Weights of a small GPT-style language model, trained from scratch on English Wikipedia.
Size: width 640, 5 heads of 128 (1 for keys and values), MLP 1728 ReGLU, vocabulary 8192, 62.1M parameters.
Architecture: LayerNorm before each block, rotary positions, untied embeddings.
Training: a variant of Muon for these matrices, 643M tokens, 2692 steps.
MLP neurons of a small language model. Each row is named by its layer, matrix (gate and up: input weights) and neuron, and shows model dimensions 544-639. Each number is 50 + 12 x the weight over its row's rms, rounded and kept within 0 to 99. A neuron's up and down rows have the sign that makes its largest values positive.
After each neuron's rows, "fires on" lists the tokens most often at its 100 highest values on Wikipedia text that the model never trained on. A number after a token or word is its count.

L9.gate1330:60 45 52 54 56 70 47 55 55 40 48 46 63 37 63 53 74 40 62 64 43 57 66 56 50 65 68 67 63 37 42 51 46 57 49 56 43 49 42 61 38 28 50 68 55 42 46 34 24 52 34 21 56 47 54 58 43 59 47 58 48 63 47 55 65 58 56 42 37 39 55 44 58 67 65 50 51 54 64 55 37 40 53 39 45 85 32 61 43 43 51 58 28 51 52 54
L9.up1330:39 35 49 55 54 36 47 45 16 41 54 55 41 54 54 31 60 63 51 45 55 49 56 42 41 26 41 51 25 74 36 50 50 53 50 41 51 61 47 44 56 60 45 50 20 45 53 53 56 36 59 63 43 58 44 37 30 44 57 52 59 47 50 40 25 40 42 39 37 28 38 55 53 50 36 54 43 54 40 34 67 54 31 55 60 49 45 31 36 48 44 39 60 52 43 48
fires on: ")" 38, "." 20, " |" 11, "," 8

L6.gate114:50 48 41 61 62 42 44 56 45 30 60 60 59 41 38 56 70 46 42 48 66 66 67 48 49 56 52 76 65 71 35 46 57 57 51 58 49 18 33 39 49 38 67 31 54 50 63 28 47 42 58 45 24 62 77 53 36 74 36 49 55 70 55 42 67 47 54 45 38 55 45 39 62 52 77 37 68 63 66 45 54 48 45 52 60 57 49 50 46 49 45 54 43 39 43 31
L6.up114:39 31 44 74 64 41 45 52 52 60 42 61 60 51 34 70 47 54 48 57 69 56 51 31 60 57 51 46 45 69 49 40 39 53 52 59 60 37 25 46 57 45 33 41 30 33 48 44 73 46 50 47 41 77 74 61 54 60 49 38 51 58 50 52 39 55 56 35 30 66 32 59 51 56 48 39 32 60 37 48 42 69 33 55 59 75 61 60 50 60 58 58 32 56 34 52
fires on: "di" 26, "to" 7, " Fi" 7, "m" 6, " Old" 6

L6.gate903:64 57 23 50 54 37 41 24 41 63 35 55 39 52 77 62 62 38 46 60 54 67 58 54 64 75 63 60 53 52 34 52 56 61 53 36 61 58 42 61 51 41 53 44 44 54 40 61 49 56 63 50 51 41 56 68 46 40 52 46 49 52 53 32 43 38 47 63 45 55 35 41 48 46 54 52 64 61 33 39 54 36 41 52 54 76 74 42 43 51 50 49 69 63 48 33
L6.up903:59 59 40 56 56 45 63 26 60 45 39 45 53 69 88 65 66 45 51 46 65 70 72 54 51 74 55 52 61 44 29 42 65 62 58 41 69 43 28 52 56 47 57 46 45 52 49 51 56 47 64 49 62 38 53 63 36 47 57 51 46 34 58 26 51 42 35 64 44 55 51 42 50 30 60 45 48 62 44 41 49 31 60 36 49 46 67 45 34 54 25 71 66 60 38 28
fires on: ":" 59, "8" 16, "sa" 7

L6.gate1228:49 47 42 60 69 59 37 76 55 52 58 49 49 45 35 55 55 55 64 51 43 42 66 32 60 51 52 50 66 47 54 63 51 53 39 56 69 50 36 52 65 52 46 42 57 28 41 74 46 34 56 40 36 56 41 61 54 60 57 50 76 69 53 44 38 62 74 48 37 61 50 46 65 60 54 35 33 64 67 39 49 55 43 54 43 63 42 47 46 35 57 40 51 62 59 39
L6.up1228:60 34 51 67 61 58 37 73 44 53 70 60 51 42 36 51 71 62 74 65 46 48 63 29 53 68 47 47 64 50 50 53 62 61 38 51 66 48 40 52 50 34 34 35 51 36 33 75 49 39 55 35 40 47 39 59 42 58 50 52 63 54 41 52 44 64 56 44 44 43 58 47 74 64 58 31 35 54 60 37 43 55 45 47 39 60 38 42 40 37 52 38 64 62 63 37
fires on: "," 94, " number" 4

L9.gate404:32 37 48 36 42 70 63 56 52 36 60 53 64 23 40 62 69 32 64 39 51 61 22 53 54 68 61 60 42 36 59 44 53 53 75 47 61 41 62 34 36 49 63 53 60 56 59 52 25 48 41 47 46 77 54 48 40 58 49 13 31 58 54 38 61 41 41 42 51 68 63 53 63 64 26 60 64 43 61 57 41 48 66 63 57 46 32 47 66 38 40 46 28 46 53 52
L9.up404:52 43 43 38 54 38 45 62 51 51 53 32 56 44 41 49 69 45 66 54 50 57 64 56 41 78 73 57 31 53 59 49 25 48 76 38 52 47 29 48 61 38 46 51 40 56 58 75 40 45 38 52 49 55 27 56 72 42 40 31 47 67 56 65 44 59 09 55 58 45 52 58 38 39 35 37 55 48 66 28 27 43 54 41 45 18 62 58 51 47 55 57 60 61 68 47
fires on: " the" 27, "-" 13, "9" 13, "1" 5, " Mountain" 5

L6.gate952:65 70 70 62 41 28 31 54 65 65 63 39 45 58 46 51 60 38 41 35 49 62 56 38 39 51 41 70 47 43 35 48 64 60 50 58 64 27 67 46 50 76 56 59 39 57 49 24 47 71 63 31 40 56 39 46 77 54 54 53 56 62 44 67 35 66 59 69 39 49 55 61 54 54 57 64 44 40 66 62 35 40 34 53 42 32 59 52 32 70 40 41 53 55 43 50
L6.up952:53 66 65 63 60 50 36 51 64 61 56 47 62 48 49 43 61 52 32 42 31 42 53 35 24 50 39 73 67 63 58 35 52 54 58 49 58 48 48 33 38 62 44 37 41 43 56 31 44 35 67 45 45 67 44 52 75 51 50 53 29 68 57 28 40 54 39 44 33 57 44 65 66 52 51 39 44 28 41 50 42 54 57 38 51 50 24 55 39 57 53 26 39 50 41 36
fires on: " |" 39, " United" 11, " draw" 5, "0" 5

L6.gate515:24 36 67 53 47 48 33 34 14 52 55 38 57 43 59 49 70 53 34 56 51 51 68 46 38 77 43 48 28 49 46 46 64 48 72 53 28 57 65 42 34 40 53 51 61 47 54 52 58 53 48 39 59 63 56 60 68 69 32 36 44 69 45 54 36 51 39 30 39 62 42 54 40 66 53 56 49 47 21 39 53 64 73 50 20 60 54 44 40 55 43 40 50 80 63 71
L6.up515:50 48 53 56 48 58 52 48 36 60 54 19 51 66 44 19 57 45 40 37 57 64 45 59 38 66 78 64 63 35 69 42 50 57 31 49 65 62 41 38 62 28 58 18 65 66 54 45 74 57 43 55 46 57 58 39 37 54 30 30 43 57 42 48 58 49 40 52 49 54 66 58 43 50 55 43 57 68 53 36 53 76 41 45 51 58 30 53 46 62 46 45 62 57 54 36
fires on: "s" 19, "," 17, "ic" 9, "8" 6, "4" 5, "7" 4

L9.gate1100:50 47 21 54 63 14 39 48 45 61 61 37 41 66 72 59 76 52 58 29 48 43 57 36 56 47 50 78 77 38 59 53 63 50 36 59 31 53 49 59 47 46 54 48 56 40 53 47 39 43 44 28 49 45 80 55 50 50 57 45 54 67 25 47 40 55 42 43 36 42 40 51 47 44 47 37 41 49 53 48 41 35 47 46 37 56 54 67 47 40 53 40 48 32 63 33
L9.up1100:62 46 59 59 66 41 45 45 22 47 63 58 38 40 50 58 65 56 45 79 40 45 69 59 70 66 51 47 56 34 46 35 53 46 40 60 37 36 50 69 75 39 44 54 39 47 44 47 52 23 40 62 67 58 64 44 53 40 59 63 52 45 43 58 39 55 37 64 49 61 49 59 57 34 71 57 51 46 67 61 50 65 42 46 07 32 69 57 74 39 58 50 56 70 57 59
fires on: "," 62, " name" 7, " which" 5

L6.gate1160:29 43 54 35 53 44 63 87 50 19 40 62 30 64 55 44 64 72 49 38 50 27 55 50 51 62 54 46 65 53 34 33 58 44 35 40 60 26 54 51 35 53 47 50 33 57 35 68 61 44 52 42 62 50 50 58 49 48 68 53 52 41 41 40 55 41 68 55 66 49 33 67 38 34 41 67 54 58 44 44 62 66 54 49 70 49 64 35 57 52 61 53 47 49 62 40
L6.up1160:65 54 51 26 46 56 51 49 52 49 26 55 64 51 43 54 22 39 54 31 75 53 39 59 57 41 40 51 61 35 67 47 51 45 60 42 35 39 47 38 34 30 58 33 47 55 49 45 40 53 69 49 19 55 66 43 43 52 22 50 54 50 32 62 58 42 59 59 38 51 46 58 53 52 38 60 49 46 57 34 45 61 66 54 54 64 57 44 69 42 46 29 48 44 55 56
fires on: "s" 77, "A" 13

L4.gate404:28 45 59 30 36 44 62 55 34 49 67 65 69 39 63 55 18 50 49 44 36 47 40 54 47 45 37 59 72 50 40 37 62 27 49 62 44 62 52 37 75 57 54 46 50 49 40 53 54 62 45 35 52 53 58 30 49 26 72 47 60 53 46 51 47 65 59 49 57 57 50 25 37 37 51 43 26 68 63 44 39 75 27 38 55 47 57 53 53 14 51 62 69 68 37 53
L4.up404:29 44 42 43 46 36 61 68 22 52 62 59 62 46 58 60 28 44 69 47 38 56 45 48 34 47 32 50 56 47 42 44 49 23 42 83 52 61 43 47 66 63 40 54 63 57 25 37 52 76 54 38 48 44 46 46 48 40 72 46 50 62 51 62 51 67 59 43 51 51 42 33 48 41 41 33 40 48 61 34 35 70 11 38 65 43 56 63 49 30 41 64 52 59 46 38
fires on: "op" 27, "con" 17, "amp" 11, "sco" 8, "conf" 5

L6.gate960:60 63 63 53 54 50 53 69 55 40 61 51 69 46 50 71 47 63 42 65 44 48 48 33 46 38 73 70 64 46 55 47 46 43 55 44 79 38 31 43 24 66 48 46 59 42 38 43 48 64 31 58 36 36 55 46 43 36 48 48 49 57 61 37 47 77 67 60 31 33 29 49 41 50 73 41 51 17 59 49 40 49 42 50 54 57 37 57 43 41 44 53 36 53 38 72
L6.up960:60 56 62 57 52 62 46 68 59 47 65 61 66 60 62 54 54 57 66 57 47 55 48 50 55 51 86 41 61 50 42 53 56 56 55 42 56 47 17 42 32 73 30 53 61 37 37 46 52 63 25 46 38 35 40 45 36 47 49 50 68 65 71 55 39 66 64 70 42 38 51 50 26 52 54 64 54 19 54 51 38 51 39 41 44 66 34 51 28 18 38 64 46 50 27 56
fires on: ";" 55, " (" 25, ":" 10

L6.gate246:37 56 32 66 52 36 47 50 43 44 54 52 69 84 62 44 54 41 32 32 46 15 44 53 64 29 43 46 45 37 49 42 79 34 64 47 46 46 38 55 35 41 63 53 33 41 31 32 53 42 59 52 50 42 41 52 54 52 50 48 38 35 44 46 49 53 45 56 55 41 55 30 39 67 57 26 54 55 34 48 58 44 53 51 57 48 61 60 73 54 61 32 64 54 33 43
L6.up246:51 47 51 47 39 62 51 54 48 31 45 66 51 49 39 61 28 52 50 30 65 46 55 50 40 58 62 41 49 43 57 39 48 26 58 36 66 58 41 35 39 57 38 41 37 59 55 54 34 31 72 29 39 51 40 26 52 51 24 62 56 48 61 57 69 51 52 47 51 62 41 57 55 39 50 48 24 52 68 63 44 62 53 55 66 46 66 50 47 55 59 66 38 35 59 61
fires on: "s" 26, "oc" 9, "tro" 8, "po" 4, "yon" 4

L9.gate1275:32 70 45 42 44 65 55 49 50 53 83 48 69 60 66 85 63 60 48 42 52 34 58 54 64 69 46 32 47 25 45 68 36 62 59 54 40 53 47 57 45 60 45 56 54 81 45 43 14 44 54 47 50 19 65 73 64 48 43 40 42 49 56 38 61 72 70 60 33 38 46 48 36 59 63 55 56 57 39 38 59 51 27 56 61 54 56 40 61 65 40 60 48 46 63 35
L9.up1275:50 67 49 59 22 39 50 72 53 46 49 65 57 48 47 47 47 37 51 72 64 64 38 42 58 52 38 55 69 40 45 30 40 54 63 37 52 42 49 52 48 71 77 41 42 44 36 67 20 56 55 55 51 45 51 64 69 51 45 35 28 45 53 30 65 33 58 57 38 36 45 59 33 66 47 28 72 51 54 55 28 47 56 53 41 43 47 39 52 51 46 48 29 57 63 49
fires on: "-" 95

L6.gate143:44 47 62 49 62 34 36 54 50 35 59 35 58 40 42 46 55 59 31 55 60 52 37 78 42 29 56 66 43 59 47 58 38 28 58 65 52 36 28 43 12 20 63 44 43 58 53 53 53 44 42 63 37 47 58 53 39 33 43 74 56 68 48 58 55 64 65 51 54 27 45 61 44 64 37 75 51 57 23 48 26 49 67 71 63 32 57 36 34 48 36 63 51 47 30 65
L6.up143:46 47 78 52 39 74 54 52 50 62 53 64 46 45 60 25 44 43 49 51 58 61 54 59 44 32 56 52 56 53 46 47 62 68 53 54 45 65 39 47 55 37 40 58 35 49 49 48 51 53 50 72 60 45 69 49 55 32 37 20 41 47 40 56 72 34 41 46 51 32 55 26 57 53 60 48 36 41 56 36 42 56 68 33 56 58 56 69 38 36 59 39 61 49 43 28
fires on: "ol" 18, "s" 14, "a" 12, "er" 9, "au" 6, "rate" 5

L4.gate1548:68 61 38 46 38 52 46 54 55 47 84 36 29 36 60 57 58 51 52 28 67 50 45 32 34 74 58 32 41 56 41 64 51 48 69 44 25 39 61 62 51 48 54 59 55 53 34 54 64 55 48 64 64 57 68 51 35 66 34 39 66 60 41 37 38 47 46 39 61 63 47 54 44 55 50 37 53 44 65 62 59 65 55 61 42 48 49 54 43 54 40 44 53 49 48 56
L4.up1548:66 46 47 44 34 61 49 58 53 52 87 43 48 34 56 62 49 50 61 36 52 61 49 37 33 63 61 34 56 58 52 43 53 38 68 43 39 41 63 48 46 50 67 56 56 54 36 49 55 61 47 75 63 56 81 42 36 64 48 47 63 69 37 60 33 35 38 55 60 48 44 61 51 47 52 59 65 50 68 65 59 63 64 50 40 50 56 53 58 52 53 44 54 50 43 67
fires on: "x" 15, " x" 15, "th" 10, "s" 9, " X" 8, "phi" 7

L4.gate572:26 62 53 67 55 58 37 66 38 53 46 52 54 42 39 39 62 64 26 47 44 67 43 46 64 69 50 57 36 54 37 73 52 45 41 59 43 38 57 28 39 51 51 62 64 34 45 39 54 52 40 48 50 74 34 42 52 57 77 27 36 40 46 63 68 52 67 57 41 48 45 37 51 54 49 57 53 39 67 57 49 58 41 49 48 62 33 69 39 56 45 40 59 72 53 58
L4.up572:28 60 50 71 69 55 28 64 48 55 54 54 54 49 49 47 74 65 47 26 46 52 46 56 54 57 53 58 16 63 48 65 67 36 55 47 38 50 76 38 36 48 35 38 47 46 57 44 61 36 38 48 60 76 43 60 55 72 67 46 33 36 15 48 68 50 81 56 39 40 53 48 44 41 37 46 51 30 55 54 47 56 44 46 39 71 45 72 56 57 47 33 42 64 57 74
fires on: " some" 18, " just" 12, " further" 12, "vert" 8, " directly" 6, " soon" 6

L4.gate720:50 65 49 64 49 57 58 66 48 45 74 69 49 35 47 57 53 36 57 30 56 68 60 67 50 35 64 36 47 44 57 65 42 36 55 44 64 50 58 45 62 56 76 51 53 39 49 63 56 38 38 53 61 43 62 45 46 44 66 51 44 54 59 36 54 39 57 67 41 32 47 39 57 49 32 58 33 60 48 34 33 41 64 38 47 74 60 55 63 51 28 52 38 68 38 38
L4.up720:47 70 52 62 38 57 35 60 62 64 48 58 37 45 47 63 57 40 53 43 44 63 33 56 57 44 53 65 32 42 65 64 61 44 59 54 43 46 70 40 55 61 64 63 38 56 60 37 62 53 44 62 51 52 42 45 34 61 52 27 36 42 31 59 68 48 53 46 54 52 43 56 38 69 49 52 55 53 48 56 44 53 79 62 43 57 37 46 46 53 35 32 48 67 59 66
fires on: "cle" 23, "era" 15, "Star" 14, " cast" 6, " such" 5

L9.gate20:36 52 49 55 54 47 40 57 39 37 49 60 58 49 55 45 29 48 51 51 44 47 55 44 56 49 68 48 45 45 66 50 74 23 64 61 50 38 42 55 52 36 55 71 55 58 45 48 42 45 62 53 51 59 50 56 55 60 30 41 57 52 35 52 60 59 50 38 59 59 63 51 50 61 55 51 40 35 68 55 59 62 76 51 45 70 61 52 67 72 77 34 48 51 60 58
L9.up20:47 66 44 55 48 58 51 46 43 57 45 56 55 51 44 40 28 39 60 39 46 44 36 42 47 33 38 38 56 49 49 39 51 44 63 77 46 23 48 71 50 30 60 45 25 68 64 39 34 38 45 48 40 87 49 42 47 39 53 47 57 53 15 38 48 64 42 62 50 61 58 59 60 53 54 43 44 44 70 57 53 72 56 31 13 49 65 34 51 41 46 46 53 48 57 44
fires on: " and" 60, "," 26, " to" 8

L4.gate1142:30 59 59 52 53 55 41 71 32 66 52 54 54 64 63 64 45 60 45 30 64 63 75 43 55 38 55 57 75 37 39 74 65 48 34 55 60 40 45 41 22 49 46 42 42 32 33 26 48 49 33 59 22 44 59 58 51 56 45 29 51 43 56 45 49 43 69 40 45 42 48 33 63 50 55 67 52 45 49 48 38 52 59 30 62 49 54 47 50 35 63 73 38 56 50 72
L4.up1142:34 60 57 57 58 55 44 63 31 70 51 49 36 75 63 54 52 56 51 39 64 37 58 51 51 31 40 50 84 50 56 54 53 48 49 38 21 61 27 33 62 40 61 48 44 54 36 44 54 58 42 61 24 59 43 67 42 44 40 54 34 42 40 47 53 63 49 66 51 58 43 52 50 52 38 60 34 54 70 40 52 51 39 59 63 56 50 52 32 37 58 53 51 49 41 68
fires on: ":" 98

L6.gate1591:59 27 55 39 58 61 59 40 58 37 58 50 43 32 43 36 32 57 53 41 30 55 54 49 60 57 43 56 42 32 51 66 70 41 48 51 51 27 48 68 49 37 63 43 48 24 57 54 50 52 49 53 51 38 75 53 50 41 64 36 39 29 36 32 58 34 53 37 52 65 34 62 33 47 50 49 37 66 42 65 58 60 35 43 59 38 70 40 56 62 59 42 48 42 47 60
L6.up1591:56 27 56 61 72 69 57 38 71 46 39 49 29 44 36 41 55 53 43 25 38 60 53 50 44 30 38 51 41 36 64 50 58 64 37 55 50 35 49 56 29 36 51 37 45 48 48 48 48 51 52 46 69 44 76 49 47 45 56 43 45 54 45 58 55 39 57 50 41 43 61 56 47 62 60 56 47 54 63 56 63 37 48 57 62 60 62 39 62 58 46 39 39 49 61 56
fires on: " |" 38, " En" 10, "s" 8, "ly" 7, " Bas" 4

L9.gate736:57 37 44 32 52 47 41 53 65 42 61 47 70 69 60 57 66 65 64 61 52 72 35 49 54 51 44 80 42 20 55 54 57 68 51 50 22 66 59 44 36 64 44 51 38 24 46 34 44 32 53 55 33 75 39 42 29 38 55 48 68 43 40 48 44 31 44 45 65 52 66 51 38 41 37 40 50 56 77 59 49 67 69 37 66 73 49 47 65 51 38 44 59 36 42 61
L9.up736:42 51 47 38 82 53 33 51 72 63 30 57 55 64 43 50 49 57 41 65 71 66 43 64 75 70 40 71 62 41 53 68 39 38 54 40 49 59 54 31 42 42 33 54 38 32 35 40 47 45 21 49 54 40 33 37 33 39 44 42 72 52 65 55 38 51 55 27 51 50 47 56 55 51 56 53 53 36 67 44 69 24 59 29 47 76 40 52 45 47 48 47 48 60 56 44
fires on: "," 39, " which" 19, "\"" 7, " It" 6, " that" 6

L9.gate1144:22 54 52 65 57 66 42 48 40 51 65 27 66 51 56 61 46 55 64 51 39 33 32 34 48 46 46 36 49 33 68 53 47 45 54 62 51 69 47 48 47 34 42 57 55 49 38 70 45 56 55 37 63 25 54 60 44 49 53 42 47 32 72 62 28 58 75 63 62 61 57 38 61 58 56 28 63 47 36 43 39 60 61 69 56 43 58 38 69 43 58 58 55 38 47 50
L9.up1144:63 51 59 64 34 66 67 58 36 47 40 36 58 50 37 60 44 68 65 26 44 76 46 51 44 44 36 47 55 39 68 35 34 51 62 33 49 24 65 29 49 39 46 45 37 44 44 46 48 29 53 51 56 39 45 79 58 66 29 45 39 52 57 28 72 57 59 60 41 45 53 45 35 63 47 26 65 62 23 43 38 67 65 77 54 46 31 36 83 72 40 34 51 48 37 60
fires on: " the" 54, " her" 5, "-" 5, " and" 4

L6.gate670:37 24 55 50 64 48 39 43 50 65 49 66 60 42 42 36 56 63 60 35 63 55 25 56 41 39 47 53 40 69 59 50 47 59 44 56 52 71 71 45 36 75 45 62 36 35 39 45 36 39 61 57 41 34 55 57 44 57 38 50 36 56 51 53 50 42 47 43 66 61 54 42 36 48 35 34 48 34 54 40 49 62 47 44 58 32 62 57 44 55 16 52 47 40 58 64
L6.up670:27 25 66 75 56 45 55 47 45 48 44 43 44 43 50 40 42 56 60 32 63 64 35 49 59 52 47 65 42 65 52 41 48 45 45 60 52 75 73 43 52 66 41 57 44 37 47 50 39 47 48 52 50 32 55 44 42 51 40 48 44 62 60 51 48 37 51 49 64 44 46 46 39 54 49 41 51 38 65 34 58 63 56 44 38 45 63 48 30 55 28 55 62 38 51 54
fires on: "," 88, ")," 6

L9.gate309:60 42 56 66 50 14 35 44 40 44 25 63 37 35 51 36 57 50 51 48 47 66 71 44 41 39 44 47 45 34 50 49 68 24 82 44 56 43 62 63 52 51 38 49 82 73 49 49 56 45 43 57 52 44 80 35 51 22 25 65 73 59 36 50 46 49 76 42 50 44 61 47 31 51 66 37 46 61 45 44 61 63 49 50 50 58 56 39 61 58 43 67 53 39 54 57
L9.up309:52 58 41 57 30 34 40 38 44 58 65 34 83 51 54 67 55 60 58 48 60 58 60 47 50 51 42 45 76 56 38 52 53 45 48 45 55 47 56 35 45 49 56 47 52 36 53 60 44 44 80 39 36 70 58 63 59 44 50 54 28 65 68 50 41 61 66 35 54 44 43 29 74 52 65 18 32 58 50 61 61 46 40 58 49 42 39 63 58 59 50 49 55 48 53 27
fires on: " in" 64, " di" 6, "in" 5, " de" 5

L6.gate1081:54 45 40 44 80 46 56 52 50 43 60 70 33 44 45 79 43 77 59 62 66 28 56 48 70 62 45 58 22 38 43 46 52 50 36 57 46 41 42 52 48 61 33 78 38 52 70 38 66 53 32 60 51 58 33 50 50 56 66 42 69 52 44 52 62 05 38 56 26 65 47 41 39 53 43 31 67 48 63 58 52 62 64 57 71 50 31 33 66 58 56 50 41 55 51 57
L6.up1081:63 44 53 48 78 39 39 43 66 26 36 36 51 52 57 58 51 58 44 44 57 35 43 54 79 48 28 54 42 52 73 60 53 42 48 49 53 43 61 47 57 41 56 58 63 48 36 38 51 74 39 64 63 56 31 53 47 38 69 66 53 58 54 45 74 60 48 54 39 33 49 58 61 53 28 53 56 56 56 51 44 48 72 59 39 49 50 41 48 69 49 26 54 46 45 48
fires on: "it" 21, " known" 17, "is" 7, "ish" 6, "id" 5, "ite" 5

L4.gate799:60 50 41 34 40 66 39 58 49 49 60 72 56 57 61 63 45 38 59 74 26 52 65 59 54 61 40 40 57 43 68 43 26 59 66 56 36 60 45 56 56 59 46 64 46 50 39 40 47 72 51 27 40 63 42 42 64 48 21 51 27 46 65 51 47 42 44 41 31 63 51 38 50 47 62 66 32 39 59 48 44 35 72 43 50 49 63 58 68 34 49 54 52 47 36 42
L4.up799:55 59 31 52 48 45 42 59 39 55 57 55 64 61 68 52 65 55 69 55 38 56 53 52 45 60 29 34 54 51 58 73 20 64 68 57 57 45 66 42 59 37 52 62 54 50 38 20 47 74 45 33 44 42 54 30 49 43 19 55 46 48 59 43 59 54 53 43 50 69 37 34 49 34 47 68 20 46 59 43 36 28 64 46 34 58 43 70 79 29 34 62 37 42 50 46
fires on: "ing" 22, "K" 21, "ion" 8, " Kil" 8, "ran" 5

L9.gate1247:48 61 46 71 55 31 55 36 32 64 32 67 57 42 62 50 52 62 52 47 30 18 54 41 54 46 53 48 43 58 48 40 57 71 60 48 71 32 45 41 48 57 50 59 58 37 46 48 39 42 43 44 35 70 41 42 69 50 39 65 33 56 39 72 39 36 52 47 47 35 48 38 57 59 35 59 49 39 39 54 38 62 39 57 53 41 41 50 37 62 65 33 43 37 36 50
L9.up1247:39 52 42 60 41 43 49 38 48 31 28 48 55 34 35 22 75 57 45 64 34 57 60 39 48 68 65 48 35 44 48 42 40 49 67 50 60 67 33 52 36 63 38 61 51 46 63 49 53 49 59 42 34 65 38 61 55 58 49 51 38 52 56 66 67 33 38 55 37 57 63 56 55 58 30 51 35 40 66 56 71 53 45 56 50 47 53 51 49 57 43 27 48 53 47 32
fires on: "0" 70

L6.gate1190:54 62 52 51 55 62 72 61 47 46 64 46 65 49 54 43 58 50 45 30 51 57 63 42 36 88 64 71 46 39 61 49 54 29 48 28 41 52 49 38 43 37 44 52 52 51 27 34 61 31 31 72 47 73 81 65 52 65 52 45 45 42 35 57 66 39 43 45 50 32 89 49 66 46 54 45 40 54 41 61 55 44 67 46 45 49 54 34 57 68 53 41 37 54 71 58
L6.up1190:50 66 65 38 65 60 71 61 26 55 60 42 60 75 61 43 48 45 52 33 44 43 47 60 52 72 50 56 74 51 63 19 52 59 71 44 53 29 41 52 47 37 61 37 46 57 46 40 45 65 44 51 49 53 45 57 30 49 51 57 41 65 43 28 57 38 12 45 25 35 55 49 44 42 39 62 44 47 64 50 43 54 43 54 60 47 46 43 37 51 32 51 65 75 67 55
fires on: "," 56, " the" 23

L9.gate220:45 34 38 66 42 60 51 55 44 43 50 56 57 49 43 49 48 36 37 56 50 48 53 42 62 58 37 73 68 57 29 50 69 67 62 64 44 47 67 37 71 24 51 64 57 71 48 58 44 41 46 50 50 62 55 59 30 50 69 47 37 80 33 65 65 60 43 43 54 26 63 50 60 62 61 46 48 52 40 58 65 48 59 44 48 69 46 53 51 44 42 53 41 37 58 77
L9.up220:56 58 47 63 44 42 43 59 60 30 52 57 50 50 51 44 37 40 56 53 58 20 69 39 60 45 47 48 17 34 51 57 56 65 61 54 50 69 63 56 61 64 37 73 57 36 46 51 43 43 53 46 44 55 33 50 71 44 47 59 29 58 47 49 56 47 58 57 44 57 24 53 48 36 54 68 55 33 44 37 61 44 45 61 59 33 41 44 51 24 48 49 52 53 54 64
fires on: "." 17, "0" 16, "1" 16, "S" 14, "," 9

L6.gate460:47 61 56 39 77 40 57 58 42 71 61 65 59 32 74 54 56 63 65 59 46 36 85 25 64 41 32 75 63 47 68 50 60 54 36 39 56 41 48 53 41 52 67 30 43 44 33 53 62 53 69 36 32 50 49 36 49 34 66 38 72 62 53 48 64 55 60 56 31 42 46 50 59 62 47 48 47 46 60 47 38 54 31 60 47 44 38 41 45 49 61 36 36 51 33 49
L6.up460:22 58 59 44 66 40 38 57 52 76 42 45 57 54 62 29 45 49 48 36 41 38 74 43 42 28 54 63 56 53 63 69 71 63 31 54 42 55 34 51 38 55 65 46 52 34 44 51 66 52 52 52 39 27 34 52 38 35 39 44 62 58 49 45 43 44 62 46 24 57 37 52 48 46 61 54 71 60 46 46 50 43 42 59 54 44 65 39 33 42 34 60 65 62 36 45
fires on: " |" 47, ";" 30, ":" 9, "t" 4

L6.gate1362:49 72 37 37 62 38 54 44 47 54 38 45 39 54 70 56 57 57 46 55 35 53 57 42 49 55 67 54 39 40 47 45 50 62 52 66 56 65 50 65 57 42 56 29 39 48 54 43 46 49 45 24 48 47 50 54 41 50 47 21 51 75 26 38 57 31 33 46 29 54 46 56 56 58 37 40 43 45 40 58 24 47 58 65 66 50 51 32 59 64 62 48 55 67 47 55
L6.up1362:48 62 42 42 53 48 64 53 48 62 37 37 31 48 50 62 61 52 45 46 38 61 57 38 57 70 54 66 28 38 49 39 66 62 53 55 52 56 59 59 63 47 43 30 42 47 54 32 49 52 46 24 41 41 55 68 47 49 55 32 46 80 28 40 56 32 36 59 37 47 56 51 56 60 56 37 53 49 38 67 32 38 64 55 68 51 45 18 51 59 63 58 58 42 56 56
fires on: "3" 31, "9" 12, "6" 11, "8" 10, "4" 9, "5" 9

L4.gate517:54 61 50 42 31 42 57 70 44 58 50 62 61 38 60 37 51 35 35 32 54 46 48 42 46 41 55 37 63 47 32 57 51 40 44 53 46 42 44 57 54 61 69 68 53 36 67 14 62 51 61 52 58 45 52 50 68 45 40 55 33 21 34 55 60 40 53 60 40 70 41 37 26 50 55 41 38 55 69 53 31 59 60 34 39 28 43 71 41 55 45 51 61 45 44 43
L4.up517:54 61 53 45 40 41 59 49 53 60 48 60 59 32 63 31 52 31 53 44 60 41 49 45 53 46 59 36 72 39 31 62 56 45 36 52 38 47 41 57 56 61 63 60 64 44 47 16 65 54 64 54 55 55 49 53 59 44 44 59 34 32 37 56 69 50 52 66 33 75 53 45 33 46 50 50 47 47 64 61 37 64 50 31 46 17 47 68 43 56 44 50 56 46 52 39
fires on: ")" 14, " Hard" 13, " close" 10, " hard" 7, " Sho" 6